Part of a small language model's weights: MLP 2048 GELU.
MLP neurons of a small language model. Each row is named by its layer, matrix (up: input weights) and neuron, and shows model dimensions 0-255. Each number is 128 + 24 x the weight over its row's rms, rounded and kept within 0 to 255. Numbers have three digits each.
Before each neuron's rows, "fires in" lists the words (lower case) most often at its 100 highest values on Wikipedia text that the model never trained on.

fires in: "two", "of", "for", "three", "among", "amongst"
L9.up15:136123148120152109119117102118101157110096136179174138152112138107115184127115107145158121084134140118103155098088096126112148099153106149183135128142124162157136094099130146107121083145108127152159099097094172142090122144151142057116144134132118138191127156167128130134144128138124098106103120108131177129125073124128132137105144096105155170104153091113089121178149151119147165111129116129094102138162134124045110139131099112110123139099094108117115151082117126141093103167114136142119133096146152143127157122120108151119104073115089125153134139145097149169126111114151100139186143134127160123135116128127125104095096138152158170134114139144124116132128128124167172145129152134117138145117123150131117108097128066148128115131140107138123142135130105123130158111171109

fires in: "and", "his", "of", "its", "same", "this"
L9.up1707:119103143177103118104146133154134110175115124102122107128138097138116129084147125127136107203126045092116123127129104115140127141070122165149140091114137108117129149137115133141125118150091126123154139122130130122151123108132145074098121150137176154103124024120139163141086119143118090132152143141115108138073159154119147112159118156105118143132142110135106082119140130099113150124107143157133182167117142145100141130162151150125117105118135130171105140116092133148100147150090112177140107060124141108155149127155071124112157144099115137110119137132157151119148171123101141109131134096106156102105113137125141096144120141103125106119130157142165133138167134133167105133110128164140138166129145116115131166120111141127099105126098128176109128130113115153135161085112134

fires in: "of", "for", "spent", "since"
L8.up1793:075125112137129099121155141119174120135102147124129148099145126134163145186094135154139108130091119184138114132117122082086129145118098132131100123111118128142138148134163068130163135120140131151146138128098132114122068088109100137092173120116129128143116113101106125158124138137095136145127132148156114114121128138138119157102133117135131116098136119132132131141115143141162204117138117121107159133141176128108148090171143112095109119125120119097093122122079136111127088121099120117132104145141187125141122129097093127127134108127141117136143163170133066180104093162184151128160147098101119113164133109100140141147121171130125124152124112106075122110118136145106119089099115146111098146176133148095120146119126102206105111094090119108168142136143165144097091108129103

fires in: "of", "best", "american", "s", "in", "for"
L8.up170:135150125146156101113094077102125095171094137133150166098129122090157139147134148158136156127145145083132168129152129123149149119140126154166110127121149134143158135120136091113120158144148099146131112089126140134128083082147163147160121074148129132104187125112112113128138109141120117113072153133127135120122119120158128126095135083138114122120172163169101138113136111149151152150101146095076155123095108151116122134144131119116121111116080110147139109121108107147128116164110073136144154132098155124049126132125109140147182081141117134110107089139147126148133153205137132139107124131159095150174116121136132143143077110113113127119120151185167165156101142134120135144129153129133107129096159154128120107095129132136135142121183122166149157117119103103121143075155121

fires in: "as", "appointed", "s"
L9.up416:073133095122104124153124089123173141105126114089125138051069162127146123109144134133111129149093094144126154164134172128174150145127098162123139103117139113120081112132141132091114107099155136117137128115127120143100155138126151110131125105148150142162154129113127132146071124120110138158159127153085148107093126128107154122206096140098154087133150064133144111154138152146114119148154131099138093145129110120090150103130142122129163130095109120186107139101110168126121146121141124164139101146097172172095114133115151149148131127133114125106128140103154120172093102091114128083115154101120124098173093136145163135131115140125119108117159171117136081129123102116137121128109159126126132148125127136119105154150147128145065137115142123129178122108117123090150169093143145

fires in: "to", "not", "may", "can"
L9.up1071:102113121098111128121089135127101108099113150111170121105128138141095132120105140139132134181144152104169120143108138134137086079117182138103111130116161080137143135135092094138081162123066119150122136118166142105111165126147168126166100118102131170129104170158122131151104166109117056115116083079105129098112134151128118133105145110154091117152115097110115175137132138118153169143144161183139099094156099098124159136116123113110121126100110134117128129128145104113120148102137147166119110115106143169162125133140159136142136122131134113118142129075125146122149105076078128134114160135150152149098092135136146122111133144145134116127122118131161123101163126125108178104139094096139089144135130126108153114112161114152129125140098100127057139146146193113138094138157137

fires in: "2", "3", "2nd", "1st", "3rd"
L9.up990:111156166101128142105128113163165145124172099091121162121095085100125108134130157092123133034142129146122181146147131124144159129116158149152113168157131131120150138096125114194123122142097104123162126088108123111145134130097129157119153118080124139125137170124114165148129135130116125105150125089105156141127134203162142128175129137141142086135121083141113097092124133148079112120141107172112119117142107156141125125118117114115136134106089103160146121166146106117154135116114119160143133139147152129157146139114104119106141185150097162139148134109151166121155131139113099102109120088138122135127125118131106085124122124113100099189109117165141132127137129133112136145094112113125132111132086108106134136122082101105177079139124104058119128089120110126168111106131135

fires in: "will", "would", "to", "not", "that", "are"
L9.up1017:135119144116101122131149144127116109144167145152117149110147078144117093094110134095108111179159129130143125132093115193152115110133190117118150136152138117086152139108083164125127112129103132129086184163113103147089130118130119137136155144168112191138110141085114107133125098111136130091120132120097128103142108124137117119136162113151161131110156155133134108179114130106133127152170133119146183157129133101138130156167108135165124132142084094075103119084121101099133148143107129103126168115137117085175142099165144093101144142141085129136139145171110198146109121119126104123129160157145119130122118114137132126102164123126128148101133123142160137111149156151124121092161171128121131146120155103149098125113140158084134161138126124097138110093139183115173095148157109

fires in: "this", "that", "each", "same"
L8.up742:091118126089120105138125137140125139118121088103135165120143127158130125132150135158127116134142151077123096075092113128121156085116095134115137127110135133119155141120098173078136121070124136146087131132103127132069140127114134123121081182126139148135140096115116092181139090146114148097099154118168147160168115137145116097125153144089116106124146118117135139088139119130089133124090152100113149131149150121125132134133117087138093143141122133150108112135113099141123179115155121124134116076155125159085118073141110127223115166160141112177122151143127186133118106119121116127120136129139163083107115123132159104152113150132113096140185170161116116113157132121132114146100113153106148126177133144134102147110109176142108159097116125152118131087114118151097146099126124

fires in: "s", "his", "her", "was", "the"
L9.up213:102147131130102148099156118127100125116146121104136123134130126126110114157105149169117102123149152135146115129133138122163139164099089175142092131101085114129142164152148153097136127155149124128115120086087114122137167157133138133120155087108118115163133095172120160138116174195124096089112109117103113157137138125099163142135123138126167113150153141108160134127093138153174181158124151112130101098119132087183085119121079137135147137107169094126141112138109090142120150108109141176132109134134131116142142156126161105132112135129129158106137106107136125152144171064156095121136139081129130113153151126085157119073164082153115149131136115146142137114125112151114116140086137145180116143126125179112168134167128124125146095077101137140133139070111147126145142119082144

fires in: "1", "2", "one"
L8.up28:124102139104132146122132087121124133096105142141106130126110112104149125166147132099105119094103105141142171144171105097147121143099160176104172155075124145070115081127137099135104132132095115096133116110089131134108139079143134117132101128124159149099107182114138147070187116117112073148106138093135131132145154167166108110192098185107172122099118115102089164109134135128098138138136113101114168129109134130089140147126142104138141104109144108105134122153112137095126171131148137129125120137181106111166099114112139119153140158171171142102108109174094135144098131163137135105121132128095128137103132141114107092115138120141171100124144158135153132100145111122153118183129143106147111114127105120095108115092068117087115105131122122128126107113125142163115136123127107

fires in: "to", "would", "could", "will"
L8.up1441:112090092085094123117171118137128117106126125112137133096166143128149134126135141111137088121114123134115162164120151082161101122118116105124112175173123117168150170145139100120123145085107108152132177148116122127104130118129133151149132112152090126125122114142118174149123175136097115125112114123067110101135182167167154109103158129111173118119106113128119129111143158146152162176106090097164156144116167131102122138145159121125137141111111118103070128091104078150097123133158100099147154110109148161129096150148138140114178108157102132132106086124145151126124211126114124158142133122125137149105143114129135129074102138117118089097144113136154122143078120106105174125088115112128130110134090091081118132145122105172133146097139093143123142149100128121099108114137129

fires in: "would", "they", "he", "may", "will"
L9.up1446:141126137122102154155115136115130111142127134144137117164134153117150114136123117105105112090112095140174122095130154127112160109130109131117173139125101096135141115079171138121141114154134121116154124112147124138071116139164132134101138126124109077197126123133087109084108098125077122121110133142119153097133168138126150160118114117151081167121120135107076143134156118126115121154104128089137135120109087155154143119112126135154130170141084144125074101126081156133098128087162151128075117107126083109130144140165132120144115090116141139108188145136161096147105108106099121138113180161137136121121145147163156143108111148176129076143106161130136144120104130112146104183126174137111102119125130108084117121080135146190147137102129120094108112110159132145164118116081119

fires in: "as", "one", "is"
L8.up1798:108094156117121160097130134136187116147127135100138153116133092154129097155116144174115068125144117118131170124158112117150162123136153111150141137117134106104132119109132123118127154086166124128136173144144152147087123120121128147147126160113107100116137137127126160110076134126121115135095086120108152106167135152156121160127134178150145140142132102134155190057155139131145128083160119125113122138149148099116099110119151152093119090150126114185116108125097120133137174134090096137109150127119151116148136121105104069165147156131124063132102130185158184172123138116153149146135134070138118120109120126116122135151123138134159095118138130178136130094119108136114129128152157136114168141093146172141109167105139116134113148117154086157131136147126171154093121082124136

fires in: "an", "s", "was"
L8.up1617:136139128143174148148131105132149114135107142111136131098115105172125106132181149146152104096147109124104174131148138076104118107117103121134065087133108091118138128155102191104070164132115146125077101120121153130128144089107102140120111133124121149151130134138117114152083139152088077124114136125121132146117153152098163067153170156111140113173115117127110150117103133122155140155119120133132129121157086131153104151093145122132128128108111140103122143111142136123126179128156140151164130144132142125163123120134104093158171182120136157147113110082154189150079150113130090138122129113134111103129147117151169127110115102117120094109091103142175081114130128092084118117135122098133072148151182143143129152098082139123150159148156121125102126147132129140099128113115146

fires in: "to", "would", "not", "could", "may", "also"
L9.up684:096108118109146149142159151133117125113128098106174120164152115104089135155121137079106138147147156140154102104122140157125114087149160120139141139119147101111130155145098092147110090072131126148138157115155130131107177113127145158131096123131161153164084125113126125148139147165122116115136091059105119097112164100106122137114159091088123131120111113132125163140139117131143153121127144123149167169157070063095117129126144122123104143123125083111137132108108111120153172141126106137076135107124141170160093136134139119124171114124095122158092107108152155125135094134144144179105172157106126129122134080090095107141128131157166105118121107133170115088174140139146158148102116105089107127126132119162138142089133123135105121125126094184110145097133124087106088138131162

fires in: "his", "s", "their"
L8.up320:097136128132096139053122127115144156117106125139141130135133109141162119121153097140147122100129146146117136135115139104118092162099116181146081091102098110082165123146088137094167116122102130126120143126127118126135146100158124156130111116088125153130139126094095127148075157085134130145116151139144122116120137107113113108159128133092136098130145111110078133111172110094163107118116162106130165104137085124145136139105117122138149183107111091098120111120101107117148131125112118105122141145130116161086121145062089112154153156130139105146140108165162099117148111082145144102135151107121098132138140152094106129074152184116088089087126120131119115126123132149154086158055111142158121090129114131132179102145155182144145123146107110137087108112118156096125135123162129

fires in: "he", "that", "dick"
L9.up232:109126113141125154132132134111109089150140140144121157086100112096124121175136106127191135134113102115145127153105122127105122087077135125147165122115081125157127144103137137145147125103139093129173119125170151155110122158124106131173183127116135115136083142082145160113145109172159125164134125170119124118101125154135137137113108094143168114134126123136141080138133102124123130073137107131091125058172132127103132146092107170129142161131150151157116083139118126092124126123151137146091163130146135120140189146137122127090100085146129164108136131121128136114130105087145121132112150139131163152161154155120147128114136164133134138166162145147127105178125155112135130120055153102103115141095126106110117120136130099148128157094051150131139110118105107084142154080135116

fires in: "had", "was", "has", "have", "s", "and"
L9.up1251:098121116118108130134184170156187121123098087148182137107130154123175106095113140090138116157138112124134130123116141112154118140158172151150126122153116105147119111144146142082129119134108152129107118138163084117100127132134137108107139151161191109112137159133082174150108186116096134133124125131160099116098141142132144151108106165135121074164135126123130116181119118112136124112110146136151111137150125175133141071115099129136123143093120150124133151102139160115142197138113153118110113130102105104128137117145123133152103119116101142121157097100155103143105147125153143129122116120118125137115132082092088133130109120109125125097124095132137087079131151133147149144097131153140155101095164128112116127126110186130057072150155122078112129134123150153181127101132080

fires in: "3", "none", "2"
L8.up1889:131137123121078193138133073107138079116134139141126085120121154121133097158183105151121102106151153086183126151125144110106079158124146152109131111134135162128141110136114140078169122142091127068132134128138136129105119165167109160078118117093099150137132126090117176137140074112123115107138116122113113144127129106116130136082125132131113111124127137150116128111084127116096140055116106168099096095111140105138109145135107134148128116107118111155148109180082089108134161177139117130114158124156145098110109152126079111151114138124144170110126119153127168097135159139116139116117143125126170142083115133098131120148119142149100124111158123117139160133142128096138158129127147106104093118122165123134076150115105125140142119096097122095127189120150108129167171121146123

fires in: "1", "1r"
L8.up1953:111154144135081117120123125103147148106092094157144132116126106152101082164122127099125125133130134107111113092146098096119147124108086142107112104097096100120130140095139161132069129198103078124143177127089153151125198114120132157145144130144131124100154145114132151137175141153128085081141136086143123147150142197114137122153124166107099133114103180130126114133112163120139138108147136162074164121131130180149114116135154115132148152129149120106135127129147082109112128150163122154158150127132127101172121120168148120132146114097127112126179142140129118071137124159132138107140131110121117130168157102124186130076154108126135120130127125138120142176113125106115145121122088117125117125116086138112146124096086097071111120148140126126159109110109157086126158135125100

fires in: "the", "s", "of", "finished"
L9.up928:101149146185105123108159114116141130148124107117164138129112128134146117125142116166145116131132109099162141158137111109195148134126113174151159110147068067155124098122150166094151071078136116143130143154125092087121128117092155102164124144128066129120099116071156133122101114130158160131097143145094119157111144090129143157113127114168184115169110109138143100127098137132137118052098095146156145074135112105129131109158144114119142112088135124152091140098100145121131140161125142151141124135109133112102133127120115123106136134119106139109121110079145094102126117127097095100109124136156112194094126150110153131153145104114122131071133158153107125116135151149125126123128154142139129101151123121107153105163155085118145113132150110087161138143095105133112143148128121